Weights of a small GPT-style language model, trained from scratch on English Wikipedia: 12.4M parameters, a variant of Muon for these matrices.
MLP neurons of a small language model. Each row is named by its layer, matrix (down: output weights) and neuron, and shows model dimensions 64-191. Each number is 50 + 10 x the weight over its row's rms, rounded and kept within 0 to 99.
A block is one neuron, or neurons of one layer that tend to fire together. Before each block is what it responds to, as a language model described it from the Wikipedia text at the highest values.

Description: The leading 2 of 2000s years and "20th century" after In, dates or parentheses (In 2009, 2018 playoffs), plus occasional table-header cells.
L9.down22:40 57 54 68 37 47 59 40 54 52 46 64 44 53 35 55 68 39 39 39 54 54 57 57 50 47 37 47 38 66 57 48 55 55 65 48 51 41 46 57 52 55 41 43 55 30 45 64 46 63 53 58 46 49 59 50 48 46 59 66 48 53 50 64 48 48 50 57 55 58 42 41 56 50 50 38 50 52 30 46 82 40 45 46 40 45 41 46 69 36 56 51 43 53 62 67 55 45 37 40 58 67 50 62 39 51 42 44 58 61 45 50 53 43 51 58 63 38 61 46 67 55 49 49 59 51 35 48
L9.down129:47 68 48 56 48 49 66 35 47 53 41 49 51 52 42 47 38 27 67 52 40 54 48 50 42 37 59 22 47 59 63 44 51 37 47 46 46 51 39 51 85 56 56 47 42 39 41 48 56 48 74 62 59 44 59 52 34 54 60 52 48 51 45 49 27 45 59 52 41 61 40 56 76 39 49 63 41 46 44 48 43 44 59 41 51 41 54 60 49 48 46 25 51 67 52 60 34 59 32 40 39 66 41 52 40 53 51 33 61 46 60 39 47 45 59 40 48 49 47 47 42 46 53 62 66 60 68 55
L9.down238:57 40 39 51 46 42 61 46 70 51 48 65 55 40 60 41 51 37 69 50 52 55 33 65 65 55 53 55 35 41 31 48 42 46 32 26 55 56 49 47 36 35 62 54 41 42 39 35 56 45 56 51 46 49 45 30 53 44 54 75 55 38 53 48 60 49 49 50 50 47 57 35 60 59 64 58 27 61 65 57 50 43 54 72 58 59 52 38 59 56 58 60 46 47 38 42 45 53 55 55 53 53 49 48 59 51 46 34 42 51 46 40 64 42 43 47 36 44 60 65 51 51 48 44 59 65 49 40
L9.down503:44 46 47 58 52 58 55 51 46 68 60 38 63 36 47 63 65 51 52 52 49 51 50 67 48 75 47 48 48 60 55 38 37 43 52 63 56 54 63 52 28 56 67 52 52 52 44 44 52 65 57 32 38 69 48 45 62 33 63 45 34 41 41 41 44 66 58 40 43 44 62 50 48 59 68 61 40 68 36 60 68 40 41 49 57 51 63 43 45 52 35 33 51 49 47 40 60 27 45 46 55 38 49 59 50 51 53 50 56 33 59 46 55 60 53 50 46 55 58 43 43 44 46 29 52 55 52 53
L9.down523:50 22 60 54 43 61 34 51 47 52 56 53 48 47 55 39 61 42 52 39 65 45 54 55 25 55 52 57 41 44 36 46 61 41 54 31 61 64 39 48 57 69 52 50 33 54 43 53 62 57 50 53 50 39 61 44 45 67 61 62 43 36 52 60 49 46 35 47 44 48 51 65 34 47 58 40 47 64 50 51 38 52 54 44 56 45 45 41 48 58 47 55 52 57 56 53 45 46 63 26 44 38 58 49 59 56 35 53 60 60 48 39 77 69 67 50 45 51 58 42 67 57 39 54 34 37 57 40
L9.down538:43 56 54 52 49 49 42 55 53 46 59 59 38 54 44 48 49 33 50 23 51 54 43 43 49 38 43 34 43 66 78 70 38 43 48 57 38 50 54 38 44 55 48 63 48 51 60 56 32 45 67 58 55 59 54 44 43 50 58 56 37 60 27 52 59 39 52 38 54 31 61 49 30 52 52 39 32 45 67 71 54 42 57 39 65 47 39 47 60 52 50 48 82 50 49 53 73 46 62 66 43 53 49 57 42 65 54 56 36 50 34 45 49 51 39 40 57 46 27 60 51 43 63 48 48 46 47 49
L9.down867:29 37 59 54 51 45 34 58 44 45 53 33 43 54 57 27 55 38 38 46 51 56 40 63 59 31 54 29 30 58 45 83 51 55 55 39 59 45 54 61 74 50 40 63 59 37 53 46 56 68 49 51 50 48 37 47 45 47 48 59 56 40 48 47 56 64 38 42 45 59 33 72 56 60 57 51 56 58 53 66 60 36 55 79 44 57 46 38 55 38 37 56 43 58 71 29 45 52 46 41 63 44 30 50 54 61 52 60 65 42 40 37 30 53 53 45 56 54 38 46 54 41 57 50 60 57 56 53
L9.down884:58 61 39 59 49 48 58 53 44 41 48 52 54 28 54 57 48 27 54 57 41 57 68 42 45 38 54 43 50 47 51 38 43 50 62 53 59 55 36 44 37 45 54 60 40 47 40 49 60 50 46 51 63 63 37 58 31 62 30 51 50 42 53 49 52 39 43 28 47 52 60 65 55 49 43 47 65 55 43 40 56 42 49 45 45 61 47 50 73 62 61 48 57 33 37 42 43 64 37 35 52 39 43 44 52 46 48 45 46 54 40 58 58 54 40 26 44 42 50 52 45 46 55 59 52 55 56 55

Description: Month names inside full dates, just before a day or year is expected, e.g. born 24 December 1984, premiered on September 24; occasionally "to" in year ranges.
L11.down19:33 60 35 45 60 40 69 63 37 51 44 33 49 34 64 42 60 46 53 53 45 60 63 55 50 62 52 38 67 73 44 56 33 60 44 65 45 33 58 51 56 60 50 39 51 53 59 45 56 58 37 52 53 41 49 47 58 65 32 33 57 48 37 44 64 40 55 41 35 56 43 43 51 53 44 52 54 59 59 64 48 49 41 34 59 46 52 67 64 56 44 42 43 29 44 59 68 69 55 69 30 55 51 56 66 44 45 36 55 50 36 73 41 66 59 58 39 58 48 49 65 51 54 41 60 53 51 46
L11.down200:46 45 57 40 60 65 43 65 54 56 54 32 38 42 53 59 65 28 48 45 50 64 48 33 38 52 48 26 30 49 44 39 59 41 40 69 39 57 61 51 70 43 44 59 65 50 56 51 47 23 63 69 41 60 61 41 64 32 54 58 54 54 33 50 55 35 62 58 42 61 51 60 45 39 57 37 53 63 37 53 54 55 58 45 55 63 53 36 42 44 63 56 44 55 59 54 57 35 46 47 48 47 49 64 54 64 57 46 52 46 54 64 52 54 52 56 60 48 44 55 64 60 51 63 36 47 34 31
L11.down292:59 50 53 43 53 57 60 61 45 67 72 61 36 42 61 46 53 56 58 58 53 62 58 44 51 55 65 39 56 43 57 46 56 60 46 46 46 40 53 45 49 62 56 39 51 36 46 48 44 57 35 72 47 54 43 47 70 42 27 40 55 40 34 61 72 37 49 47 31 38 55 57 43 61 40 58 59 56 60 54 54 71 41 63 36 42 46 54 36 38 46 50 53 33 55 48 54 47 51 51 46 62 58 45 58 49 39 47 80 46 39 46 51 46 64 60 59 52 53 53 43 47 64 54 31 47 51 59
L11.down448:39 45 63 53 52 49 54 67 51 49 55 36 49 51 56 46 39 51 67 51 42 46 55 52 49 30 52 54 43 43 54 41 40 47 57 67 66 39 46 68 47 63 49 80 59 36 46 51 59 57 61 35 38 40 42 50 65 53 57 44 24 60 50 45 72 28 47 43 45 41 47 53 42 58 54 54 61 55 59 53 44 52 39 54 52 57 59 60 41 45 45 55 55 66 56 45 48 35 47 48 50 54 49 48 51 47 44 37 48 43 60 33 53 48 66 42 47 52 45 40 43 61 47 49 59 44 69 56

Description: Tokens right before an expected number, mostly a year: month names, the comma after a day, and to, of, b. or c., as in "January 3, 1993", "from 2004 to".
L9.down39:52 41 47 31 54 44 66 33 56 52 38 40 48 26 41 47 38 38 44 57 43 56 36 65 51 79 48 40 60 48 52 48 52 51 39 47 65 42 64 67 54 46 48 48 64 43 50 53 45 60 57 43 34 70 60 62 49 51 50 26 48 44 59 62 75 45 50 57 57 43 62 36 58 51 48 45 65 41 55 38 40 55 56 41 53 51 66 59 60 44 68 39 54 41 49 49 58 47 46 58 54 58 63 34 48 70 41 40 35 60 39 34 57 49 48 41 59 50 54 61 52 65 63 56 54 71 43 61
L9.down98:34 54 55 52 72 31 48 45 50 64 51 38 50 47 59 64 49 54 41 55 49 49 47 49 56 69 40 51 61 49 54 68 63 52 47 61 47 33 50 57 70 36 51 46 58 55 52 56 19 59 31 49 34 60 50 45 55 48 47 57 65 36 42 45 69 50 55 43 40 55 61 56 43 49 42 53 54 44 43 46 53 57 50 51 47 40 50 51 67 50 63 55 36 55 56 42 54 47 57 47 59 47 48 43 65 68 39 54 57 46 17 45 50 44 60 50 72 43 32 46 59 54 63 51 42 65 57 34
L9.down248:53 53 83 61 65 49 66 37 44 57 44 39 35 38 55 40 51 60 69 49 69 47 63 41 39 51 34 37 55 54 40 51 45 46 35 49 63 51 46 45 38 35 66 45 56 56 59 49 66 33 32 62 44 62 34 53 43 49 58 72 62 43 49 52 62 44 45 47 49 61 57 58 43 49 42 55 69 49 48 44 50 58 51 53 45 27 41 49 40 48 59 61 54 42 39 66 55 35 39 50 62 40 57 55 65 67 37 51 34 61 40 45 53 27 58 57 58 53 52 48 26 48 60 64 53 50 43 75
L9.down262:46 57 31 54 59 55 56 53 63 35 51 64 59 48 45 42 51 57 52 46 50 33 42 61 32 42 67 38 41 30 63 50 53 55 45 56 59 66 43 46 59 52 43 47 43 61 47 30 50 48 44 53 57 58 50 47 54 50 41 42 66 33 73 48 42 48 50 22 39 41 47 61 59 47 57 50 51 72 71 54 61 52 62 52 60 39 43 31 45 34 57 81 57 35 46 40 67 52 41 58 46 57 49 64 47 44 43 57 54 57 41 52 36 51 32 45 48 56 73 53 56 22 58 46 55 59 57 49
L9.down351:56 50 46 36 63 46 44 46 39 60 49 32 64 34 62 53 49 52 58 56 67 39 50 47 44 62 41 53 51 49 48 41 46 62 40 48 58 34 47 58 58 33 45 31 50 70 52 62 35 62 47 40 74 35 55 41 47 39 46 52 65 65 45 55 53 70 44 41 60 40 55 49 48 56 62 56 47 50 55 59 70 54 67 39 63 53 73 43 43 64 55 55 60 39 36 44 30 48 31 53 38 62 54 45 49 52 49 43 36 48 62 65 54 31 48 52 59 54 52 43 37 75 59 33 65 52 27 62
L9.down554:47 44 47 54 59 59 46 50 55 54 37 48 65 52 57 59 52 50 57 38 46 53 72 50 55 56 35 42 68 67 64 38 44 72 50 55 54 59 40 34 54 28 46 42 51 42 57 49 48 51 58 63 38 51 51 44 60 34 60 47 47 51 44 64 48 49 70 54 53 41 39 62 26 47 38 43 45 43 51 47 51 59 42 46 60 59 40 52 64 63 51 51 57 35 44 57 47 64 56 64 62 44 39 41 48 56 43 49 61 47 24 53 50 59 69 49 60 50 39 33 36 60 59 53 50 43 56 47
L9.down577:58 39 57 50 65 39 53 53 54 48 50 49 31 69 36 63 52 56 52 41 37 57 52 47 47 54 42 63 51 49 51 54 63 48 38 76 55 36 55 54 52 52 61 37 62 53 39 52 64 42 51 44 60 31 52 58 55 38 45 57 64 49 50 43 58 39 58 36 53 46 53 37 57 53 45 34 39 29 59 46 32 56 41 33 73 50 66 48 47 49 37 51 49 58 39 55 75 70 43 51 57 60 64 40 52 56 34 40 52 61 31 70 46 25 48 48 50 41 60 55 51 59 61 55 38 61 60 56
L9.down672:49 50 53 60 59 49 39 53 70 59 39 57 43 48 52 41 37 52 52 49 43 59 57 53 53 61 49 58 63 67 32 33 26 50 39 49 47 72 62 55 46 47 38 56 33 49 46 47 64 52 63 56 40 60 36 56 26 45 63 57 45 50 36 45 59 47 27 59 39 60 57 52 22 39 55 55 54 51 58 66 41 66 45 58 59 45 50 63 50 45 59 59 47 30 60 48 49 53 36 48 50 59 51 36 49 58 37 55 46 45 33 67 56 48 49 58 61 42 41 51 41 61 52 48 33 47 67 39

Description: Middle word pieces inside multi-token words, especially country names (Azerb-ai-jan, Icel-and, Monten-e-grin), plus month names opening dates (May, September).
L2.down160:43 49 55 41 40 53 46 45 45 50 58 42 35 49 57 38 47 33 47 50 68 44 54 40 55 65 59 48 58 49 29 35 29 39 31 39 44 41 52 43 44 53 42 49 61 62 44 51 55 61 46 55 57 35 57 46 54 52 37 48 65 42 54 52 59 47 40 35 46 63 66 25 62 62 68 44 76 65 41 46 30 54 56 39 42 31 46 49 57 79 64 41 42 45 62 37 46 29 50 61 47 30 53 44 49 52 54 41 55 63 53 54 43 51 46 50 49 33 66 59 49 41 56 58 60 51 49 43
L2.down247:44 53 64 33 56 49 60 56 45 54 56 55 56 53 35 47 44 25 52 57 61 40 56 64 35 38 51 49 37 53 42 40 54 35 68 42 50 60 59 56 60 54 39 63 55 46 63 48 58 44 45 47 47 56 59 49 51 29 62 60 34 30 49 55 62 61 43 46 41 47 64 40 34 47 48 50 43 46 43 61 57 61 50 53 37 51 42 58 37 50 65 49 24 51 57 54 51 54 60 37 39 45 55 49 19 46 57 50 63 58 59 46 37 55 64 47 40 66 54 66 56 62 55 56 41 47 56 47

Description: Mostly the article " an" starting a noun phrase mid-sentence, e.g. "an Egyptian grammarian", "an asset management company". Also the first piece of a split word or name, such as Al-, An-, pl(anning), cor(porate).
L9.down55:60 61 42 51 36 54 40 54 32 61 44 66 48 59 43 52 54 40 55 56 62 42 61 51 52 45 48 51 56 50 45 47 37 56 54 65 52 49 31 61 49 57 61 64 28 49 69 47 48 52 47 68 50 47 55 52 69 48 42 77 49 41 43 52 30 45 57 49 59 37 59 42 49 66 61 40 48 44 45 40 35 58 65 55 38 46 51 44 32 51 60 35 53 49 44 47 59 46 71 54 49 42 42 30 54 50 41 35 57 36 27 54 34 57 59 56 44 44 48 32 51 46 60 29 45 41 53 65
L9.down199:47 47 54 54 53 50 45 56 48 38 23 50 47 48 64 42 71 59 56 67 43 47 34 56 40 49 51 34 69 46 60 47 47 63 58 43 42 40 40 51 56 40 40 58 48 52 52 53 55 53 47 62 61 47 46 45 36 63 46 54 36 50 68 58 33 52 47 63 45 36 54 60 48 47 69 42 58 61 67 64 55 50 48 34 58 52 38 37 35 76 38 46 51 42 45 78 62 41 51 53 34 58 41 40 37 52 50 49 45 49 60 34 50 45 46 40 66 41 50 60 52 50 56 51 44 61 37 51
L9.down211:55 29 60 49 56 61 54 36 55 37 56 59 45 46 49 56 50 60 36 61 49 44 37 58 47 31 46 53 59 38 45 48 54 43 62 62 49 42 38 41 42 43 73 66 66 53 49 48 58 44 42 37 78 53 40 44 61 46 51 56 42 44 38 47 58 60 50 47 54 58 56 45 66 64 44 53 56 61 67 66 49 56 42 57 56 68 69 60 72 49 55 33 39 64 49 53 75 57 45 70 60 42 51 34 41 43 40 34 32 52 59 57 59 44 60 52 44 51 43 43 37 72 37 48 41 35 34 51
L9.down261:54 40 42 64 52 44 52 58 35 41 49 69 71 63 42 60 41 61 53 55 41 52 47 38 54 53 51 48 51 66 55 38 46 65 46 47 49 49 65 50 49 35 49 74 76 44 49 52 65 59 49 54 72 49 48 44 53 44 59 57 61 46 38 73 47 51 59 41 44 38 69 48 48 53 43 60 43 68 58 50 55 62 49 34 69 55 54 49 51 67 44 53 59 43 57 60 52 51 34 61 49 62 51 34 30 50 45 45 55 46 49 37 28 29 57 66 30 53 65 58 44 50 59 32 44 44 47 46
L9.down271:50 64 59 54 57 42 46 57 54 30 58 64 46 38 42 45 52 42 60 62 48 63 34 24 69 51 39 59 58 55 46 43 34 52 39 60 51 51 64 46 58 23 45 44 50 48 55 64 63 55 44 59 51 61 39 54 70 61 60 68 52 55 50 52 57 49 54 44 56 53 50 34 56 55 33 61 59 49 43 34 32 51 50 52 53 38 42 55 47 31 65 47 59 66 53 46 43 41 52 48 54 45 32 43 55 54 34 41 56 39 52 52 58 54 47 53 60 71 64 47 50 41 54 38 51 45 53 57
L9.down408:40 57 43 66 50 85 77 59 47 59 50 48 69 51 65 47 49 50 56 67 60 51 44 60 63 41 35 54 51 35 48 53 51 56 39 54 60 47 53 54 43 33 69 43 43 39 54 49 39 59 49 52 46 43 45 57 16 29 40 54 44 51 58 29 43 47 53 64 46 53 44 49 50 29 65 54 45 47 41 57 42 46 49 41 59 38 37 47 53 63 58 52 57 46 64 68 51 47 30 45 63 44 50 52 37 38 39 72 64 31 29 55 45 35 48 49 58 34 66 51 48 42 46 34 47 53 48 65
L9.down528:38 58 44 41 24 53 47 35 51 34 54 52 52 38 57 48 55 40 29 45 52 47 57 48 63 61 36 50 52 61 47 62 48 47 62 52 45 38 54 52 60 38 46 66 48 41 55 43 50 43 41 41 54 58 23 44 23 43 49 68 72 55 42 62 53 63 48 52 48 50 26 46 49 49 60 48 53 69 70 34 58 43 44 49 59 48 42 43 37 36 61 49 59 46 46 57 42 45 59 59 45 63 59 49 54 49 51 47 50 57 63 60 45 29 56 47 39 68 70 49 54 57 44 41 56 28 54 66
L9.down541:57 51 56 59 48 54 51 61 41 69 63 34 40 50 50 47 57 41 32 79 77 47 62 44 48 50 41 59 51 56 52 43 37 51 55 45 64 51 59 45 36 32 66 55 49 50 58 47 60 46 50 49 48 59 45 54 48 47 69 60 42 51 54 55 59 53 51 36 44 46 58 45 56 43 47 52 53 61 50 42 50 25 30 53 47 50 44 55 53 68 60 38 29 44 60 48 58 51 31 45 43 46 51 47 52 43 49 39 44 30 61 53 71 44 44 45 45 54 43 41 48 55 48 38 31 36 48 50

Description: The leading digit 2 of years in the 2000s (2009, 2020, 2024), especially in career lists, year ranges and dates; rarely the first 0 in 100.0 or 1,600.
L11.down146:39 34 51 54 37 58 46 46 44 40 43 42 49 52 35 33 54 51 37 41 48 45 52 64 59 46 51 62 54 63 50 42 42 44 35 33 45 36 65 37 58 55 67 52 50 56 46 44 48 45 63 71 49 48 60 41 51 55 41 51 32 50 28 60 47 53 71 41 47 42 64 53 55 65 64 42 68 54 43 37 68 54 34 52 50 48 53 36 54 50 61 60 44 56 42 61 50 49 62 35 39 55 40 55 34 50 44 25 54 41 47 50 32 51 61 32 42 49 49 33 49 66 56 52 62 35 55 53
L11.down411:48 42 69 54 64 66 57 31 43 51 55 58 36 55 52 42 69 39 63 38 61 50 54 54 55 37 50 22 54 47 48 64 58 64 45 61 45 40 44 51 67 38 32 31 33 49 49 51 45 44 29 52 54 31 54 50 40 45 51 45 33 31 40 35 48 40 45 60 61 50 55 61 57 48 55 68 59 53 37 58 57 34 44 34 62 55 63 44 36 31 55 42 47 53 48 67 45 64 50 43 42 53 51 46 61 54 49 44 64 46 41 33 38 34 62 27 45 56 50 59 65 34 47 50 42 54 59 65
L11.down540:60 64 52 24 59 61 43 39 52 47 42 43 56 34 29 54 66 50 66 52 62 42 49 56 52 46 62 42 45 51 56 52 45 60 53 44 52 55 49 34 49 52 56 65 57 32 56 33 44 57 45 57 55 55 42 70 67 66 67 40 52 47 48 39 72 54 38 54 60 60 51 52 39 57 58 36 52 57 52 38 51 64 52 66 32 45 44 29 49 63 45 53 66 53 55 62 58 40 38 41 52 53 58 60 44 42 52 61 49 54 26 52 31 65 64 60 39 46 53 45 38 59 55 49 51 36 47 45
L11.down744:48 59 52 63 42 43 38 54 47 40 28 32 51 39 37 57 45 50 73 54 52 50 45 79 39 51 52 51 54 36 53 58 42 71 65 64 24 54 32 48 72 64 38 65 61 40 46 50 42 48 37 40 51 44 53 55 63 48 50 47 61 39 49 46 70 50 49 37 39 41 45 50 62 56 47 49 46 48 46 56 62 53 56 48 50 43 38 43 66 45 47 43 48 49 59 57 53 59 40 42 52 61 54 51 61 66 49 50 45 46 71 34 48 53 44 63 29 46 55 47 38 38 70 48 53 51 46 64

Description: The digit 2 as the first token of a number, mostly 21st-century years like 2009 and 2014, plus U20, F2H, coordinates.
L2.down371:59 54 58 56 61 82 43 62 61 51 45 36 49 63 53 57 56 73 49 59 58 74 47 45 42 44 31 56 43 43 52 69 48 49 47 72 50 49 51 60 45 40 33 44 46 65 67 45 57 47 40 42 36 43 53 54 72 41 56 47 46 61 55 36 64 52 44 57 54 68 63 32 41 46 52 50 43 52 57 66 56 34 46 62 43 51 57 36 62 53 47 51 51 48 65 53 53 55 58 53 34 37 59 60 45 52 43 47 49 52 39 51 51 44 40 47 51 46 59 39 53 34 63 44 47 58 56 60
L2.down725:49 40 66 33 51 75 61 58 52 40 52 35 52 53 55 68 53 28 35 47 49 54 47 61 33 42 54 48 44 40 42 54 41 36 36 55 37 64 60 49 54 66 32 53 63 53 56 47 52 63 43 43 55 34 58 57 72 44 72 40 54 49 66 57 56 37 41 49 52 56 41 62 26 37 41 41 50 57 36 46 41 56 48 38 44 72 76 53 59 63 45 46 55 48 63 50 49 51 64 48 61 24 51 50 56 39 51 44 44 55 36 49 47 53 50 42 60 56 54 39 55 35 35 57 39 47 72 51

Description: The word "to" opening an infinitive after nouns or verbs of effort or intention, such as attempt to, efforts to, tried to, aimed to.
L2.down141:52 48 45 46 43 47 42 65 39 50 71 44 45 46 56 63 56 54 42 46 56 56 54 59 47 23 49 53 55 52 67 64 49 44 65 23 49 49 45 50 63 59 62 51 51 52 42 64 48 58 58 49 61 47 49 51 30 47 58 39 54 37 46 66 52 37 65 35 56 61 42 37 47 37 62 69 62 49 52 60 55 47 43 61 54 40 51 55 38 72 48 51 56 58 45 45 39 54 68 51 48 47 45 51 64 30 41 58 62 56 56 41 50 59 33 41 47 60 54 52 67 50 51 46 46 46 55 36
L2.down461:53 58 60 43 27 46 29 44 60 48 55 49 45 37 33 48 69 58 46 49 45 61 58 38 58 42 49 56 30 42 31 50 55 49 48 60 45 35 45 58 50 36 65 54 61 51 62 63 60 31 37 48 54 43 71 55 46 34 48 71 52 41 45 43 57 41 51 42 42 36 43 45 66 75 59 43 60 45 34 50 53 50 48 61 42 49 49 44 68 34 55 65 46 38 62 59 60 55 47 58 49 36 54 51 54 47 71 69 62 61 36 50 41 50 40 54 38 51 72 40 52 49 45 33 34 39 66 73

Description: The indefinite article "an" in running prose, e.g. "an epidemic", "an older brother", plus word-initial "an" pieces (Ansar, anecdotal, anchor).
L11.down193:46 17 46 54 40 57 56 64 42 69 36 61 51 32 50 41 57 54 55 54 57 43 65 55 62 71 34 56 61 60 49 47 51 28 61 73 39 55 67 32 39 52 52 46 56 51 37 41 51 51 46 51 50 43 45 45 33 63 60 62 59 53 55 54 33 65 46 59 72 51 55 53 50 42 55 47 42 55 58 48 48 48 56 36 61 48 47 64 61 44 51 52 59 50 45 46 40 43 57 62 35 42 55 39 32 53 67 33 64 40 70 46 55 28 58 57 60 56 48 46 42 52 41 37 30 42 57 58
L11.down488:61 58 58 57 45 62 42 65 53 48 41 56 55 53 56 38 28 39 51 73 46 55 66 40 53 76 64 57 55 66 51 52 61 40 49 58 47 47 46 43 57 30 47 73 51 39 57 62 47 41 59 55 47 64 32 39 41 40 49 53 52 43 44 78 46 45 55 57 42 49 44 57 43 67 55 44 50 52 57 45 53 46 43 55 66 54 58 52 29 44 60 41 54 36 44 47 32 52 45 47 47 66 68 41 40 40 50 43 51 46 39 63 57 52 48 55 51 45 52 34 57 63 43 25 49 52 50 50
L11.down597:46 51 47 57 51 54 55 62 63 43 55 61 54 46 38 60 44 60 47 60 39 62 54 52 49 45 41 41 57 61 48 79 51 54 62 52 55 45 60 49 51 43 27 51 39 39 23 53 41 51 49 61 45 55 34 39 43 55 59 72 42 66 53 39 62 53 50 58 56 57 60 26 52 41 59 63 57 53 66 35 36 56 66 47 53 44 51 35 35 54 54 47 71 38 44 57 43 41 46 59 80 68 46 40 55 43 37 52 53 41 33 38 51 68 64 52 48 47 48 61 51 51 60 50 49 60 59 47
L11.down759:46 38 54 69 57 36 46 37 36 32 46 60 64 58 61 58 65 45 53 60 42 56 47 33 55 74 48 44 52 53 41 47 54 33 65 48 35 43 48 53 47 57 61 69 35 47 49 62 45 47 61 41 51 54 42 48 40 61 62 63 43 66 36 48 42 40 43 40 64 46 53 38 40 23 77 38 54 50 46 62 67 55 60 48 61 57 57 49 71 47 59 59 56 48 39 62 60 38 47 44 40 51 52 54 65 62 43 60 38 37 58 45 52 41 36 50 45 37 40 43 46 59 52 32 35 58 54 51